Part of a small language model's weights.
Size: 8 layers, width 448, 7 heads of 64 (1 for keys and values), MLP 1792 ReLU, vocabulary 4096, 20.2M parameters.
Architecture: no biases in attention or MLP, untied embeddings.
Training: a variant of Muon for these matrices, 4502 steps.
MLP neurons of a small language model. Each row is named by its layer, matrix (up: input weights; down: output weights) and neuron, and shows model dimensions 48-239. Each number is 128 + 32 x the weight over its row's rms, rounded and kept within 0 to 255. Numbers have three digits each.
Before each neuron's rows, "fires on" lists the tokens most often at its 100 highest values on Wikipedia text that the model never trained on.

fires on: " Kn", " be", "z", "u", "ly", " ch"
L5.up348:128125104141143108135130143165141111088144106121150123095122131080099133137152129173173044121117116153077087126126162164108152171162161109057091132147167133128102157131152134111101145159145121185112106126096085128107168094107143114135086157127152200118145152085133113117124103217155178166148134138068103155164154141167105126156130166112098110101119129136061112161199173048124115115107168131151053135120053143127112163146127134126144110136140054137105101161167150106098115188144138116163131095056127123128099100104139141135135136118185127135076149069158140135147182158130155110
L5.down348:147077101123125193178173136121157144089088134138113121121118151075150111106164120114123117160131078108136113117107095156148157153074152178079114166110175148123111133071146114055082106186129158140133100132121135122122137108155169187108146076140178101129084145138077159092146183151095112126156171082154140103131112146174045099099144202153113108118111103134105116138103092151097184134139138234115097117089146128150110100132101091101200088089103148119095152191132136088104123171086117150129166149161087146169135106104156190103115147195160113157113135169113150162164137180120155167

fires on: " E", " Th", " e", " G", "u", "g"
L5.up1081:115109182119143190105181175066127092135110135121153184139218115065151120112153141121127118082170097094109122130120085070049102126219165117128127141097118101150111186139123118155174176179109115108142068156183145111088125120140177143129201103130052128153097169124151154093138153134116090089142101100128119099132117128094107091101154161122102139106094119082116131090170161137178098124128091080160063140089151119068175094145174102130114135194131131143152098152135080129135132130165113075109090145168122112062150153083100120188152123114107096125157116171144073127147131084158090195
L5.down1081:099130105083114189126157110099170165178158135121193126095170142166146171142125078069118123181173136155079146165089156048147105147175102113125128123196132082169104070093113153069107125122113100048192095072135126111155136111155092171136080199068136120086096139121157107131139082120164126129118058150110103127167128096112158170072079071212118118162159122130147093118130149156108127144159165114091163063075116145122133144121100142147079178122115102173110111112155135168081135099144133129130165139086118135138145055159116129128113172099145099080095113136135130103135184119134130129

fires on: ":", "7", "5", "6"
L5.up717:046138100095125216128117165129146127127074150096054148177126132118098072122143088112129135093186118073125112111151092116178150156159070131165119143115144123119139092102073211110144093154120066085157083130126195180153135085090091079110131175099151108131158117122130202106148160168103141153172095158116132128141111123139146157117089191141114099115184143125085122151133082097088125114111157160152131079129156108073104085119172061095152115158145148115084077155171094126117186147128170153133178114144096124130098120167130179178122110084150075091062142142127106110169127080055135159
L5.down717:160120102076199156137138025134120117151122089115164119104140114141087158127129177059106110152090183083088078170120132171132091148152102109139108114150098159091151104127166167118144152139184104129139126195157108111187137124090131078100131138067128157165095151187156091173119158121186114138151133184098148142154105215106068161091142139112136121124097138198088104098126118133127104081090180162153133096150092150147116113118157120103141144142112137147159100124191116098110143165100147105167169151143098137154124091154059216101125090130063162124120075083120091166142141161092136144

fires on: "ic", "ian", "an", "rian"
L5.up1440:127112144093175134094116106137114128145122136200161142138139118111106119132108172163138172119166140124101181132142171132182151169139152131202181115138149160131119102091058183180143129153112126054138064170087181104130161098199106069133144153169205137068107062162124076083135101155154108171112146114139134143105114081140120128146099159185156176159124109128122101091160148049132197147099162141127102081136087070130183099082073141173066158093087137091144151088161155109087124147145110138124141163082149153145181177132093125147136161088046072135115075169114078089150128125054155120
L5.down1440:106105082144147142066132144144087090109172153109186136143179133095166138157130157204152140130105157142149146144109085151145191082150109145109082154140145052138108115111097143141110133153101173097104159082056132096086056109187161163197101122114063111167129109094118165098180120109023075077117072130138147151115114140144146102167149170157162129167087143139131098080158105126133110114120157129168126112139117071116103133096150112107130109105110101157128151102082153119163154077114192150061156120118096170162102110132139140059180119140151118094164103152115152196170166120125108122

fires on: ".", "\".", ", an", " an", "\""
L5.up835:158092118160101104160123153110122102155150160056148150111073122075152164204115155068079135167147122109146155121133186145134098151131122132092102147124134176135106100116122134148132153173157114125149148102120138141086131083167099157114166129198106115090131155133124116095098078131086127082139113163118113087161187132071168115115126132104132113193086138132162148102220078139127184086117089121135140096140065128153147112136114121166091125115106110113146119115140130109122127151064169172101120071090131207109069171118150158190150129136137124155093140124102184154099186133160130115
L5.down835:109128188100159114100137211082124133136089127080125135148086149103125120209086154130104126099146142149075167133128162046189168111138140182092060163074127133115140092087116097134156140124126071141154172165159096104117187158148139127194104144119186151096149222130072099150159100122101159148133132097137129111093125201120144146131120069098136123129190158180054079110168106128114161093131146137106196077142094192120117085139147166103139125186121080184116121124129158097102184150110157102181127103117078136163161127106148125108086160151117135168140186125144083102089139068138098166

fires on: " (", "–", " disc", " ", "ick", " ="
L5.up969:135091152163078165148098119121173139122136125111132124144160100160098161072156110111197174120078135171105127129108194126075108113131143104142093148139144170125111160093128060198155120090099121123119107085190115170084160082091118152153133101081161116045181163144113112066056146105134131099129133143153144181139144123090161123104116087130098108144155132121136170173132162105099143128116137053111130124202092082162191097141142100115125114062122089120144068114130102117123169124143114121119119185095150149160172118132118144131113146048144156137087112125169136074118143105053147137
L5.down969:166072091223110158127146109117094096133102106174091141118062173147115075156078147136160176112068140124137173135109114096171117184102164150135106123111076105128150112125157136106162094114076163112143105221149159101146134170122161118117168098095149168167170159110151054200129124130198164112082073133157176134078158194085179154142161095122111107148138108148096111123139066136096150107188139120147089145144171146063098096139143145147095183170083147179146102132130163180100126100069146087166134151127117123163186089090123069131208105159062126127065126143125114099151175079120173181

fires on: " for", "-", " with", ".", " of", " a"
L5.up563:145146106137125144109114143096072162146101212114198145125138110174127132131131130159051168218112101120227134154093093111172158045164106109104140115161142126106107095144134135086113105129147121123087152087148105110064119123149167142159112152120107159135110070122072134110141083104164132127088161141131119094095084164073098120172107060143124128124112166119164114090152121103095118150155118128151059104127112146084092137192123117116085150108105097085133138161130129119100152162056143114168157130150150137094116139215130078158123172044083066125122146133149093108140096131123104106
L5.down563:174087094141205111132135133098140120181132148119110153133126132107112092111130135087112136119128185134099163125098122216122136086098068096090035124142188060140124116098140112105138171156106112091126144154154101126221180135131128125147152106169146170169152119121138140190134107115142112162081151134102105145132137221169095130091119046115165126106136148178142155145108092099106145123079134129074174111089133137131117148137151110131133123101089150140168115089187082117151099101103165145107114118140149166066158112098119115139059146130178134165144102168140178071123131118132144068

fires on: " o", " O", "/", " | O", "–"
L5.up448:158109098127152091132139045103115139133119178152144057161153127119117100131151136141107166156144100068173091140157120089117114192175172150097074160167131108115159139108119161145123139109172116100135059156080138138097133049149121164125150083101148198114100111092121085184114141114130114107132092155141090065131097070127156151146129120139099123114180123098186119140099157086055142169162133093058117138131112108124159140201162116129184113142114126221060113107216161080096174135085127109090154135136086090176132132100074103198094150128137143074101152148141118124127061110156189116
L5.down448:089113137152126119109075102126075102115199101155123133177117102059166115222141152191128172096136159062120118060157123148116111114140124175081145138087138119107109140164108118090120105112143141141086102117184101142120095085132183141111119106169095132081138140154198102109092111126140087051129112083118111072137121098143164122095133120165096147116143169156072071142130102110044165072186121109110173089148161111113133186128087120140119070141095201130109095149169105096126067157144166125115163108172183135149127106126073048187161142110122120089137162172119146113094130107174067190

fires on: " l", " old", " next", " short", " all"
L5.up474:107099089143100212083151114155104134202154135169044171126106124151146139106119183178150129114178141104156081101122129129132090157142085141138221133146210129167099120099084155139121141140146167149168142110102140118128126123132157150096151109112151137132129166099083135143062118130130117124078116196105137134127120150163114098127133190125146110192123147114124152126115214104169100147103044080136088155125115147119135118173153187136146077075097090201054040150117105140119133098105138104094120099132127124075125126137121170174106104148125098139183122111128143101135091202156108187
L5.down474:141099197152125093114096163138148116112126108111108167131143161139113089133083131179141123124063161113170079202109151149137054077073096134145128102102157120137180087118098098075146110120163160143191188118105125130148181126155085165175165125145146173136144113094114103138201152163125157163142086144124104087179161141080143058214091140135136184183140157146137120113082168106145140106079118168143094175099124116178082105143108140087081107154115152167152118113146146116118119132095103128128117075157139130123131157113132184173160134165096096155139149116111149133097087178108119151

fires on: " O", " Ar", "O", "Ar", ", O"
L5.up1754:134122151100144092110146154129153126161139118131138106150138116193155176153119150137129119182118140099118154119175129146046088147173162050137119121126124183149147156110120201158158098166082126163161094154130148166095201138083183177129135151109106173147089109057174092092064107107082125108114141081100124043123078070158108089118126121167085138162066096095097113119078093208156134118113087156120142133155119185156156099167127186153159125152078164091104060153122136118115120135109176163114134160145102142093125152141132148082161132132115175114135108162124101064146117135129143134
L5.down1754:102149136127085166101197118124127166071096137138130128168094093152123124223123116116158087093106137149105137106081145142136206090088080141114126147153135157080119074113180106154130157119147089165127140139126102115148091150091122149085090127113118191054071070112079098153070119127114114136127124121179107040122089152101118117131125085100104112139085141125146132079224116140092135202063105152131124122102085082122114157120111109107120166104100172116139095113110144138158119145095121153139180089143125125097126155076160115138129101128101132141119103099105156143128183055141143117

fires on: " ", ": "
L5.up927:125112135180110147148166124145129161161160161154106084118182130175118113156090132118105113125188118047199097134114106110173137112120138095105108142171112139141155130121133124185097151134106159140117162111123148193091152152157154135135118135090150066119088122107107066113168158197120121107175121096058096094131136229135136094146164136121184110123110090146136132146137165094127145146118126074123095132136171145123101132118200125152174122138111101143105209144116131051157112158106146099123094089098190194134145119151095059153159191146117106174119162124138213084168141119118146141
L5.down927:150159107094120134110167151146151165100187173130125149085182097165081144079120077124166136096134110173101132101083150156122169094130148129140136117150115101154176081144121091133108129176158167106137150113144152118164105108159149099145166123143184113154178107179114047143094128129076160115111106105134132109118156225151140143198142142156153151111096125144101147184117138114105186134155129137096103134074114156115142151159140187132161124092156147111132149131101145163110122190118123131131106134143120145169162180149086067156058115134119125128113094107128145179172108079131131101

fires on: " | ", " role", "ig", " dis", "ist", " ISB"
L5.up1254:152128077193124143142156118115100064164151120091082132102184104151131095153185101147073109231122151158123185098106109092103129140130113158162144111096108137136140089183136102156240107088104178089069158094079126130149166168083109113120147129143150173104088119123101114146115136170131088133123150145117121187098142127107122061170085082129151119141120136143122114148183184166139120084097198099120107140081051056097149120130146116081146165135141158189169192121177121101083123098133139083184094050103080152118054118142128133123126144159133085119155113135119129117126122168125119121
L5.down1254:114159143104094173152146061077145020117074148177087112154143084156119123158136089083163155120115101135117196153148067147102193114162070116121112136138074094096143141143203123027099122118128111108143101188072105096149127107093126118084148123078179114112146086108115090108159121134168181125141138147132092114102208076091072144155203132122155166078142171154124092098134102124155107141083139120178156101128150128091129077205128085076154138088151068108153106094135130140119106071109105159177189088153166118123138113123121100129085125135127141090172114155111120066143085116079069157

fires on: " K", " acc", " c", "oc", " C"
L5.up1404:138135100190097127198134166108127099125164065127127115055145175151158083164123143107105152121092128068149139136165103147110152130152200121185159136125125181162087156116118123148141092028156095123146080162153159219167097124086114155142170138046127140135164082124118148139084137096135169130132090146104107169133105154130138153136097129158120152101148180158130140127194067169166150131139107139148180150112166142079117118094188148128060094145110162161121139144085175136173125064153154124138109138122136136128093118085104139122106100121123146094104122097140178114099138125130093078
L5.down1404:152146195077115139148126093138174137082089105144084121156122146111108165118093081115132130094144085113091107027115114121101178121152103137141133152152102079132178106158124087148161196079120162138082201128137131165081085164154163038126057114148085131155135157101105091111137156163044141186181158106141125130099081136114116162075176155118113086154094115101128115181153157130113154204141129118082165132162118139098080133144150123146177096080094148141140100122119105108157155179128181147112098110162187093151151129130101150169190129128168124135166076120180155096159105119093148168

fires on: "ing", "ating", " ", " over ", "ing ", "uring"
L5.up70:132081210115199137136198145134132160212154111164096097127100120115141120097075090140131110174171123071129077114151156168086178136129138141140131106129126115105131097110099115106166147127145123110119165127118155120141146126126174212082173181122129145139163079134110100098117123096143101096142047108184110112104114112125156145188139136088137080111134133123124116169127112115108158101175122113069151127105156156126093067169190151182091153150224169135147132060142098158170155103081137103138148125081125143147120110103089092168153138080141065071162086103227106118144117134109181193
L5.down70:129127141133118123180104102103114127107145153128157138176139201106137172091096156130131127130145146105091107103138150193114153138110139212069133116106053091151123144157130127133182185069083075074188123140097087127147200168140127142124134141102013137126127059118141068160164110120089116103135078129080131128077143076141084112155169143168099116067061053146109138172098097142141151088079152136173152155112120115097134063102145107145078160112090149141102133125083165151109103068079155141130101115134111190123116094090138065129090143119143111125094148097138145112126119104130137157

fires on: "a", "h", "b", "i", "8"
L5.up466:116155107113164126110138121087104122169129144175139129089091165119122116119119152149208157127127137135138173138087181149154135129113106107136175161145137131148144036160110161155126148153190114128149110120132144124042131046091122140182117104097097169102121114118170114108072127144154170142144075157071046128112115104160137134100138089116097149108122173127145150110117168111123113121147093143202072166168151139058076182087172093181060088107144102141114097157157133175113148160093141086137148163137110165153162096153128200126122123106136110089102130086136067113141143074158105157
L5.down466:143118114103153123099141115108078128201110120086111091183128203107121109162141167130128175083139169182135134081128188114111155139129065123202062142088128105115109154197089126100138135074141164156135112119124129087108154124101111143068086172100150147112098087122117085080192152186152161081125181172091118109136134141118140087148100129122167186119138131119138129133102164109117086138073115099128103136119180146116134130151141152149178119091125117117134116151151107147143078135139101089139079144135118174192109122131160090166151162137114101136151235110101130152154138147080128090